Weights of a small GPT-style language model, trained from scratch on English Wikipedia: RMSNorm before each block, 12449 steps.
MLP neurons of a small language model. Each row is named by its layer, matrix (down: output weights) and neuron, and shows model dimensions 128-255. Each number is 500 + 50 x the weight over its row's rms, rounded and kept within 0 to 999. Numbers have three digits each. A neuron's up and down rows have the sign that makes its largest values positive.
A block is one neuron, or neurons of one layer that tend to fire together. After each block is what it responds to, as a language model described it from the Wikipedia text at the highest values.

L2.down620:449425510451467435615444501545616473443384521474471529434434499420419503466520493412450524450500410446501520513493516515494585507464457506542484557422466512554476492429525413520489507550494432394514457486496453552459532463444510468382469525488516576502501495497460531566430551467547497501511552553511459515425489435526429569426579445476542551492515563558548483518433580490402430518596
Description: Clause-opening discourse connectives. Contrastive and temporal connectives opening a new clause or sentence, usually after a comma or period, such as however, although, but, when, after.

L7.down194:399573518483512467519568474486487532472513489428389440556553558543541494500441521475536538472456441547583477546593506496418515461467434443465545486507352433516466419448554560464569518490582518481545456527545542495510518546614436559428517491443592514559415591514522549576430411470504483544533448490573450438509524452536503475423570537574454400446483436482518462465564479518528452521475
L7.down406:583529421448526474508502521509525438545533430496432538412521446427506575465485502515531384531537505392434526461453561549524444485471381486511472499511412476501544492531470567448566591534469511490480498554553583451461546504512520527506478531518494454588554525511562585491570443509542500520463541419474540575546511529428396540566459468474562541442459541610410503446493513444542490545568
L7.down501:495535464533543510501426521570498495436478504640500512439533459475507506531509515469570462527429520469556540501506441509507535510428467506470404521489437474534506476481483501519481506552511511558455485417465558436438432515512527516489463571452456456464569519463448451490514550592448422481613470503449449580526436378510472498525385551451537539474493471539428473459476520501519473432594
L7.down824:510518509468485529441463507527418493522459526427453507540525426506384422524497521540535432412438517474525447437501522517501527513470515504537591477579436419443511504441501448459550571506484540488465452494512514435474429471539496516386522542502497530610507571487461582502508493534538519513483427390601551503474486412572549424432442426470512466444521599553516431444582520535511437517459
Description: Career statistic numbers. Digits and number words giving counts in sports biographies, such as goals, games, innings or wins: scored five, 1|0 goals, 11|9 games.

L2.down43:506560496516498560474492460477532490459567451477474499457532546450594489421533471458494530486501464499543525515500502480520555462572434489458449462473533449459564496522548487384549417500580473480461508543488496465470423453540580523560441582496511429537512567582536496525521549598529532465586492504538490568511481526484462533492482492527518458542445469539411577460581530362426467488538
Description: Paragraph-ending punctuation. Sentence-final periods, closing parentheses or table-row bars that end a paragraph or section in Wikipedia prose, usually before a new heading or paragraph such as "==History==", "In August…", "The station…".

L3.down92:563446457466443468463509449435463520474440520381528482563452480502455502511480461466578556461498544538477473534516526473423516517374499512491479433566482518440459439545517400414442559503519453503503448397467465513431494564548520562405552542541472476552521472519438453511537472355520478560462506579515516467507543571548571569466517508520447508485503477509497520473604521455441493437526
L3.down210:506513370400543528524653514485410501489526475551557456403466471503433505588539503494405401451481494487454469474474534557472517594522528534528553490402502584475501463487476434459551477441483561472384506512532432414506591487509487512550533554516481547560436525505480549440620485414371504457555421488516508571448569390494586437512505454432569486482439490594587532512543449548436501435498
L3.down292:510539474507445525461434455556479539480595503521414453538512396513526595547498463542474534423525431426425526378444488458572536481465484424504532415545523485425557559513492589584509515369455530574441565513556487535508563529474535472467528548478504468502539466549486514466513464512604404504452529546621436495588461472452453447567498466559539567444565420543563534528593489494488450473484
L3.down379:509479420558483437456539443477557436492474473510435523522456440507484541448404391411478494559505506494521498568430471545486485485505508622502557477493499476495458415570519505469493512423522542484521463493484412493469410536434508522504479434502470502589460406518461409440522480456465565448435538463475479482498561570550509446462427491479461584456468427570592362481493490421493487498547
L3.down407:477452531478512488577508575453465549499544443522603474564509521579459498506434498466595494533494552481550414486443564515463516457437420561527544470497458488488533443452540539482463484446491529534497549358491479473523506503478520462524647509559536466554441501613455450451540487420438428613507419461543464545490581486433495501480443452545406579523521380353396501535462435542499443607534
L3.down427:477572492537506466540564559517463454461543477436495463460457521489506454544510556511448534510496542498407498516518518446568531476527418439525480393512475465599498548485585472542526480476538414499484542457439418595497523396419439454525553490561378577419500487598472504474492491429490495510549496496548479592483584420495469521586412461455464429490529551448543506554428527430494510448497
L3.down476:487489417500499526513540505573512516440619525484505427392472450526491614547524546443584513471530518419481547427491519479498420512516478430495502524585467526503562474539464498538437512477464515542499547511469529458509552429426470527531553583497476362465464529586521439466482558495542498452454521460478524458474472561475411593461434498536560563546478469561488512460587581425444491532480
L3.down535:474506559575519507470435482422464482468520479464440515480496487503485535512506467486409537471560515380509557485470575621423488497454506498534522471443534511553532437541525509511484476565562460472459489520517519543587422534534561535503437496538324413457520476499431485543475577465408509566517580481447511502487525525467463456623444481400502509501455438574463588543544455495401470536495
L3.down577:523487472524526596500565529556411441498518441467564414446416547458438505479490541547414474491481461558578495493500456555560499473464508501445530462401585373498448470480434510526542533489408493518451446512601582480445513505474515621423497561583515512367486497484610429530416387401501538476591490513457512399502444492588511442532504456532410472487603554464541468474508416522510487515420
L3.down616:471477560495486543418465637535547571648501516486498509536570420522423533571484500438459467568472455456577429552376493440469546627474451506510471467485501529443428420528559505501416549541537487567505509543532593525521515532518544419562497503459513419491599507506430358505490541478483412506518479582527555427596503465440522437511474498505470537473470393442558582541548507495505502531532
L3.down697:537475496569549543500481565575415556500501530549517514563569455523407530459518463465508530478403481525522488587451533469444547533572486564584473499420567486518471452534524454574503557504410493568457447501465453472534564521513485432483567500524476463629443477450362545460505505431457565509523458494393517515508498540430521457556501509514428478426516547419464482408465535507468432425458
L3.down707:385551522529475625506511479531532658487512536580474531494549466513483505546499508505527493528404543443500507506516463533381477518496457521499427416437563460576495487546493370479506619518484566494400496462511530572438474524531499466431487585548482552446538493489464490529555533477600496518512508543480453524539534452518433603505501470563546488522428514445571562521514437525435499527467
L3.down779:453504438402580443528587583480427464488552511535493508458496382547548517629480412470423477542517455532463570457518474560523560463555489632589534511478437535599492431504525534469464423439436549495486571529490458416513489562450425471517486457447515525609551489580523433509606459501598610598520599443442526486446581521523542463491488530497412483515490523499518513544464471540447492579510
L3.down823:387421448475441435466496558428541481503501549483567559483481515483510428505476512587458449485499482403488564530530560565511465472498470527452448543460495530437391508481453560499579587502473509598413435531442501499514534626507575472503499504450569434581542524586482495546417586461524439488536544517523426544550487389469530541574601478439637557478447497530507578490572536606419447505545
L3.down907:532448387558420433416457464478578487504413422575523526481570485503535513452453472542477526569510543514522486515505461521508481545546550540544534497450556494566501548523436513403531629468607437576439467520508516478476540473596549462549526422579588486510532411456429485490501519512475573544471443520580510463502585464519461459510518451519463435502464524447549488481518524523467471527452
L3.down1002:417500548381439421541540579423589560501484500480466521510526571442545430488532541541529555455501431560526558492582490496524527575523436434558519456524478480531431486587522612457488483443502478550553532563524517541527486501490428497525495476532494454527489476524536516526582556550578453500491619464605446490441567494510511472480457595524442425469585475577526509569575579495465439491475
Description: Main clause verbs. Main verbs and verb endings in narrative prose, often of movement or location (migrated, moved, stayed, fled), plus the to/in right after them (taken to, being in).

L3.down10:504524481520559419491430476569606516516439471427446542467466481561494505576555506544486506555563482523483489550493544481480423512491551467502508461469518490511408519449485564535434444545477468481493520491567511453551616506504486471472476526462565511433563455456509464524481459438480464524453562585473584442461395547570506457445485572577481468432542495388454507523555508539401506546521
L3.down72:396548530587486525518527595426478528469478420612441484558534440532460561535500422451424471557513501529530478480483482461445434411522494576479439487527513406554435482526489586519403573469563460427442500501597503473467508417509517534481515397492487498486482575492453475468568465413568538498495542515559557534469492502538512475467548395530428468492573610501472541508507505438448393507499
L3.down96:483562451489529536495513558491584450522434489514551371472431486522528545462574410488482491456533533546420517483523493543514462479529446414436388502533514521428519388472581502485430550424473412495527516453508539512417581480481585542563605366432467424569480495462533517463438497553481506492589481483495527581544410457484506558565584492456525582506498521488523547598488475587517463416571
L3.down145:435611467439539540488492481414493470601581598452546451468533456524441533497510532545584480546470474540553487574551585537498524482507467455489538432437499529440469484558462441497641518476592433510589536496491530442513581468484431541496404475540543452409504533486539502505498531485499518490488515497451478535526518513400564550410413502562503521546464553549496618519483411476585493492513
L3.down161:457493556436502504488577498459494478553552479536528467495513514465491476525480461466510602533547468546607502473410450507445480461597487430550443521565558516571466472450441591481428425449491467461535443426505490543432448463492492544553507482478484469517574523512525546523494476480534460487428387515484517510510491506483555486475623521483472564465406518586508597487508515501521445400474
L3.down420:507478467485544588439533590456501454534575486482518533487457469468571515490523432495564481417590527483467466452515549500578504501463517500495454391470501405509450538472479444480562472447412421518496566447584461534479476526483434474410555476531473400488544583501534545532523532501474406494542469487431562495488507453507524500529563512453565470518576480523541473487421496484491548415443
L3.down454:421602540465477466443495456508458513520510601421521433505513516595553504477475495446467562527499474458430551456439414529518461500606509484408438452439527563518447426500584551500497495529460486444527498484468418505573545500504485542413487567497445480384540538549468464595474429517560490488524418593556535485524445472458499413525578484549584438532469420507490509517502460498390407535479
L3.down468:509502450509537501544577615459409565457442420400456428443526539526519434481573484491450397526501564568502507527467507468406493536536576548447553481460410502457522480470493561424431529522460523409424468422471492521513542535519589505515572551494446466542474513542569426547518451412524534490499472462569580469587520467443565440508440432553425425526586511517399409491447511591504478485441
L3.down518:477433497552614458502614441559545586528559385519479517463491396460526461529468472555513494397503438510603554489580623455439453446474607480483458463493413592510449505499444469469524423393546444453574562552454562443534554458469495472579573492456437571463584503426511543444475576576500511567449503548476542561526480519564458443558458582569530427493535450503488496563508468592516588536398
L3.down553:459543509523547446503345515495487469485452480450378468539384513480449486454525461510445525505487409530523510460576515486413585493465497491484445455491454480488558513473517456520499484470590463485523512455503486454512582470548413518459527549570558525503408519372472504442492503519584558548511553497560431548471467474503557500532521555551458470439559548542489628493583504535508458438551
L3.down643:470462518429550439480470486476552489463551536503502531479443468487502444416432494499504509490513507594521485481500504473437560460441413468474432522562420416447482524544506546428521378484561462451565456467504525505464576559513511538560472457430476458637441513552546499531537432471485493507506427522469530482505466503533417479476549550611430534488511567527508545559458531576495715493526
L3.down689:522527514480560418493536513472593492498522548499467589392509436534500440572515465507455543536534452482489532449422571510501437535462464553460445486481428439502435434391553517487488485492548451448505403516496468531674497422429534443575551571521492515370419431499563581584411502437534506392498517529520466573538495512413559503468523618578508446511606523440530495480509498550492407480490
L3.down715:512459484417556591517541474492380501486546504485508525433545517425460547608559505528423482554553492499464434491522427430550610471484458400430546455506511658506510522426529540526510555520479461545559557412410556464483503467539474435456509524533505474502518429526506433513551485590514425535484436550474497573520569461516457551526436455523537582435475522466460507477467464446471618545414
L3.down804:364494492455525561386439525574494472500578453479438519563592544411570470569471447494470593599543543542491499563483467477507493435469376555534486482487449552590538495520447552449519535500540465449480487494491579533506503527415464523480522484463471449571580448449485552542508544517490410495499617536452558588486462500429483500487516532526457476440450603459523520531656483452569524456508
L3.down952:546446459477508589489497487495488531477415543567534439502533603450473566528508450535518459488441557501502532513497563477506499470499400598469496426552500528486417530464460448460536521422429452539477466483492474484460504497581479547459520582475512512503410414499519471542478520467448407540530515441499460482498544539510477545538535485529474514551447568599427507529444520579480545443476
L3.down983:503578537530479541493532468451541536493428480504427514656495497596575544468449499482483514508478486544500488462532571549549515558488503351473507530555503392453496535520616506495420440479567501441499450518524469390444547417482465481543541559525470547475467505577533520461462483474436545563426485537490497538508609489502551479491529555457514530531605518563535548501588437450429503543511
Description: Relative clause openers. Relative pronouns that, which and who opening a clause right after a noun or comma, e.g. "contaminants that", "funeral, which", "a stranger who".

L3.down83:574469544443409625593489465500559561576555426461586420507509460469487501522465557528561503371648492433537522517545509522475534487547373535446503524565541503459438516495499514631525467467533446530619529500447617528521470452554505496520513476504544392487515526502426572537487424552526474491519529497502494549573456445513529486555479455502390516514505470502465481482481425557529470533565
L3.down137:502455528519453558567443422491482469523559471527493491502528556481539486399545468483459481478505474464425506494488565433621481467602385469479500550427541568512520526485480548528519500513495540525441469503490466377469488533491514479488505501530506473412575546601513579540516561559521459465597454480502475552575441486450454544491410525537588471515451492571441515446460456409535478490490
L3.down273:527483505514586489540449549489517499470560482533481413527405499507650554457574483480509453430517490524632513430483461500521514526590599575473509524430551508546481454518519450488519454498531482487493474493442492544466507475466502488594484493550529596568545411488498486445417534450450509531552525457465403539505526519411491545579473503471478457557498567512469596492468501497565513590433
L3.down447:467374540573462458430432526443587482467405505537499450530492656461452525507427469535469518515431470549544608483586521495482505462502499464433568551441493506483556546437501487451594494540460598537503451484440486444577506505552508471525482533459505452474459545566492528463608449644472493484457481481564407519572531486449476465456507557463395482523513539477503408566445534481576498492510
L3.down478:524487637465481540417529500506481545524495491417560462398433480502526515533496525498589512523481502462479568503398442463543486562465460512492470551546485571543471461504473560509511514596531529506535447563529529596406556541566521476521517564431391549526545583474584483596550482498522449391547523601487546460530541375455499555592494487458574390519475493530462499510567521473597508488473
L3.down522:443524494604484457525484437494519445538520477516569539512543478531492487592528551496528448552437389498499511423508494503514577436515631483515510544466551440555541533511526461534513495524481541544505569515522481561498525560497575499456566429520405465562485398435639478513438476526452546448542546548494510521534501552580441520455588479527518567463430466564512474579526473517468508510546
L3.down614:545463563480518551545527480518520459602519482475511463446551554471495494471481408560492534495519487487564540506579453488504682467511494411559509451356528564504536479464515444504524458459573527582473540456491501461467530475486532485538523486458566510541507501532419488472574517491473638488500505470489487576521502402419508540422492556525549459515499405526476440465520485497600534572487
L3.down652:496433527450463495525474433495474493490534441576492485515478458570521461384575460511459463476514458476430514530473521407569548433588447504472489489429551565493562519409507555505569506484584555542481505444489413434479472486552483490453507496509501500425513501538516570489564528602514548436605464440476457524544459476423453470496424554505576491546494535558411493502414484421538504525522
L3.down659:492444527500517551578422404433470469507521475630530517464505491522499477466604463461442540440526409409517478548510516473544564531608445499447488516411485540514534422432462528525514475445588502504481465484496455456483386469522448456441518476478576549470553469566496534573509525521578567529557474413525434536519558421428415560428511495570541422439506550480448477440466488408545509525513
L3.down684:491488472537451473525474565510559551523509541449533523456577489521506502591464473471576443541529533465518431485529521540518542489380419410595422426560480555456503466592486473415432561514536491541454487480533592587459559495463526509489508481498522365462452479585505462507489503454442527391491502595510572559488566592491598499513540536513519506472480489460552530480500515425438471487465
L3.down785:532475483512516496483570518499512525557445414461500378504501501473440550484600484545521548522511557546511556477525522520459526583445517537520528518477487464484606570452625451514429515440549478587456567440497576573554391422463528497400461499547561448469496488482493506536650455493622503514538478574444524519478464518450575485527446539464520395472403520490520516434556493635527534487418
L3.down792:409435440475416512495455425507466577502560436586423479470520584466504525545554368510514484547450499475410443493479517504593447503590481531547534617425438490500526491459449547478598467456457552477434444540408442487530513523520480427508600554512459478419572558588440553549570560486493542445531457548459514458553427566445478662437482517519512473484445458481453526537496479434523533504492
L3.down808:428455424538507553514445527487599478530491504538549543425452496476489543508544436403472439569554558488541469582418514390605533469484407457468516494463474492547466575528405449440449512489492462563516637380566474507468433508444445477451514589498487494488565447442436561424522568499484452397541530427536528599576441519473506566448498456465475518539573462533505519500531472576483581602530
L3.down812:497511513497446475392480483423468477494598556565516496535464463474530543521509478449551568537571467527528450508402426531524520477545465498443587470550427530536620530445491497412447458535526431499603511500450544438489446446479586577510468559421498410537466463500598462483569535485485527527460537517503578531516534526512458451540441502521511509609624535449455412490525466505445595496531
L3.down902:527433458515510545500553510477497528426441448495528567450578489602460439481456387480398493457559514462466581502429542585519501514469524504545454499434538489500435531531546593587604472524478537581461441512494458517450590488528510482547434525497530458537504491432488509508545444617499504539498404632404464504481502519573509478539412507566525437483529452589400545425470584362612532446486
L3.down1016:491396507496544393479432416487443557464551485455562468535608463516517461505444551530486567410519493541442520593391486493564468507449425575457495565469437470594480450470480406488524535434510517528417521442527429524589569622526534502531493491555531538503503512503476517387538498541488477522535425552568597562590575545498459454532493417452417461534424480582501522530529505491441537477523
Description: Sentence-ending periods. Fires on sentence- or paragraph-final punctuation in Wikipedia prose, such as a period, period plus line break, or closing parenthesis, before the next sentence, heading or table cell.

L7.down349:455483515430475490543485577536485511546445530535575478587407534477545423455478454524474532418550442516478477425607608484487596510511447411539590454463573503512517468517510500515590439610605432436519526559473464503518547453398512585536531536482539474507513454523542541404567430550478494548514528449439562543440538571538474499480626501417482539490496505413495577551361438499429467516514
L7.down749:415525437527527496612524515444534468462552496484479466547536471477473470592556510525466456422443482418553525558553480456449562515407461563484467463446489485464433528513461515548549518405407488594549440513476581485466498540504533541422612635626441470511477472502509525520460411529443535567483542523512488522457481450519565573591480420444413474480423455499475551507498570420380525441404
L7.down762:514526430520544491495402554508527506487526471438510554581571572509516438525495453528492482556383527466501535540460510493394532562454538498543552552495505482517508540478454479459521546484442485485512503454527533420501541456465518556544421487527522428505558371536474602413433533529563517468486432510557491497513479506466494476518474465508488548377444466482436525485466497500406490499438
L7.down790:497499521493454436436399568542563481469426558543540452401500515558621575486429476578487490476459489597506508506496563454516573426463554411490393481605486512497468533501534555583474503447520434563567491415508552484529534409598541554550617602402494519494438534527551501481519502569455574526550472497521491450531455482514533469575517521537548474465538511515403468385549360583484503562561
Description: Subject end before verb. The last token of a clause's subject right before its verb (poem, wall, this, which, that, it), plus modals like would and will.

L3.down114:569488514515512535623500520524489483604518486471474544482465509495471453472590479440483512428464510408505523552518458423418551493426479409511558513511444482453492475485535396528443520484477482518576582478529478480508442459417497474497425558461519483534458495555549567577503503542488496536572474430539491447488437561556395534562470641467445475487513512505492485539515470541577470539438
L3.down153:572436506497542524472443519608361369496479457503467402526483586461499578466510465536589541466519453490559511509568513521543476455449535543495441488432514576511485518408459437470499478536439476528505495460556476461521545495470443543471491535568517516532570515570487452446519479533524515527507457441443537504445487497524438586521550523579586509476531543550574474511374504530490606514558
L3.down218:420576594513553539448472454511632543558490547469515544523442418414464471500516567469516502559496505484448500591511448477576512514439468481492434472426392426473489478449499513551520496603527421453509471524544519455636565499487449573422464504477580492485393505583590512490475409468489434502508541570527520501581501484544463541557544600527495517492552509471437488577422452446521524523469
L3.down219:514508527501575548505550500604528429430559517514590477604473566531427477476434436537449412513412556513516498449402495576598443460502495444447528434544540552457509515496449516474590434569482517620452494523605533487603528475486482519513487383534552385553552557522487429553543490538486522536558541513456454567528431516417519556506489586454544532586519487479601458546437502488559584495465
L3.down247:449508529510566495502503519482455527528449555439511415552485536441550536432517595498455477397498517546431560490430521512439496531514479544522523479405519496448479537442493552500547509613562595548441538470481490479472570546488586490531467525616478584561449463530415466563496483529498554510531587578416522507424342576547496511409424520467566509573446583519503506524523455538510577531518
L3.down270:428500517495513463511477447478528602509476506561486544508468456434550532562498556504506465512470532459523547536479498482462577517556502485540580457486505471500537493439437564478525447563570477596611585510517438451556536592474502450486498583541547487483488467507495602527486549549396456452495549501479495603500558433548566451441603431477520542444474571594472444523546396592566529563503
L3.down271:526518484492560580474527484475578395445431419494527452533502606460477440571539558564511523563496417499548557406480538552474441548406568500509558476509573472494523482501496524524540496438532451463454551368544522445554517471448556524537539486578468548491512564514517455567546515545471503443586572521449491544508458462529510430475440442446562518540502469506527455492483516342452471556426
L3.down323:510484471557647598534496436580492471486484479552491476553508415558440492483430447559521434468470479526532494522445545486524533596436508507553534505484489517474531530403485557536489513533464517561491563414507433537498538507407497426477581513586523591624534503515532436446528520553466528528489402546364461509420415412533478475588474397492481573589593582430500473468457477494481566470539
L3.down380:488540495539483522496563550431551540477462480578540539535437536458559517469415459497457523410493530507531533519503494522554495516439502542612508447555534541473520495630502546494411489507562497445561425475450496416494660493473567442530523581456546374487537554516512511496501492481432568526448531494491509464553473610502513431447502511452481431505412476484534407550511485451465455507476
L3.down531:487475502511437419464495540497593490394375519485516548588419513516547506506517551480485467438577579458570563472504469439516451491496493474552507429532555457418498450525501506564561565444492478503378470503438582439472562536385486467556474481476437542520505459442518470456463483524519467498469523478451462544432474499571462531541484428412447466562387424566592488494429465483481483442563
L3.down645:437484527438552485617518422488414496420464481509568439488502507514522485458525516517535554537419542407565523495432507537523501492500562494554591606514496481555476504568605510467426532505441451547397538439581560505435401531506498507444486472500562501420564420488500550511459420486542545458526436413553492522525472417528454477545448457451483394395452494515463521544567452516491483543549
L3.down750:471427524550518512489570496547480484505541503523523556534506450447440548519472512392511474469479502447462567469499515515566567470471570533481494546522397416532473463448486424501504531535476505486513450485508512489517616552489553538535544584527501470533428525479498563608576527639488608604477512595473431360516549461461505434557479445478507546513509521480562506528437497466450616521440
L3.down855:530511533478453510455438520514595497404511490606519508489511461399562582543530512436419483562477491539446491593451534528481474527476421414506531376542565573627500576591504426420469473591505557509428427575493462547534515524416576577453475493542506513554507451489465524487504487476511526535448493536502530543549491524567430445451506577481607503438497483457473511565624496434457559554502
L3.down957:463456550468552525565594546478558499449502527496507538461481445565490456481476472503452513505436541455526569487445594538496577489514518543573490511467434507502497484589452543564392592467540606473431554486539429506485486461521534562594503495533500432484518502557538519480460488463443480558422487501524473559537534431500498480512552582501570466495545441515563514450387528547511541568531
L3.down991:503470538544524451570501530492507508500432509515547510586465508555494448513454475501478573515536454554512596542542489490495545452550536480533485456399463516443514514532539509495517461448404490529519535522458553486532538480444506550545427488485477528528497541519401560464548531470571432591546541461458521584494531577465377532434552460437461477535414501530544481533490497412530518493492
L3.down1022:365487453527522568458556504437527453484471516525601488487447510455422545560471441506515519621491446455441548609539502523467551533499483564513540502404516554637527549643503381629488496486541441449530499490556508566526411456479500503520570566452540534485482536473542537448548593530506611519467570493548574534526371480463474452512470540463542492455517496560416407575537465530539574516441
Description: Subordinate clause openers. Subordinating conjunctions that start a new clause, often after that, but, and or a sentence break, such as though, unless, while, when, because; weaker on prepositions like with, for, like.

L7.down268:545472444480441391453461491499540505495403479502608496557575455478384568473531594585473551478453527578531518490463493528492577469488534506531595520490470488541403562479550514447518535467500510509538505517502465522506537384497556451473538426520407487454414512542549512445551543481482547536451560528414501489456511488448498550510554594501522532454513592550494485557500535532522552503564
L7.down538:597523550461536474469515414522524399467527512528496510513502472518455537416443581517452524454553502560547416518422508569606606569369528490503525578460549508590585590455410578535499582486556543484512563538572559601509491445503571581541490454560487439420479501469495547457568470512450433444515407488468513486481486534466375401503470557508393490401535558452460495548405471479507518497486
L7.down598:516483564491546475529516553427647558466430500571502562656563480413521511506496471472473498485552438484503533485495603461544454547529449517437502453557556480436528565582488504464500517537567450496503431577491489463497544424429499484453497525526415579428496550497540539454519476529488564528460657392423510589490553537426469422445447482504498460526535485477408466507481442529558522391421
L7.down914:512452493507553470513455458473456486584490493478405563435569489536465426550505403514592451450471488525475514482554513483464418514480368506493566458468430526567510520576485494500496479420509460509483504433502465449541508482637465457445486556490526467486443415440373520479658487562437549567465543433532451443503444513502565529558500558540548448535424519509433505426492459593489481516581
Description: Pre-verb subject/infinitive slot. Token right before an upcoming verb: infinitive to after able, attempt, or sent to England, and character-name endings in plot summaries, such as Noddy, Harold, Wyatt.

L2.down165:602536524594476558481471492521382546511498479492528535518545494493477499462472542562456492462507538439488492545532537514410584510632393560608390453461568583610458543461458588519432497468423564552494530499469446511531548499502575497481551478521484427551527430583393578352478467501439473512492464446524431460546503522522469464578571538600429547448478520473472461481420495473458473534505
Description: Main verb after subject. The main verb right after a sentence's subject, often a third-person present-tense ending or auxiliary, e.g. arr-ives, has, moved to.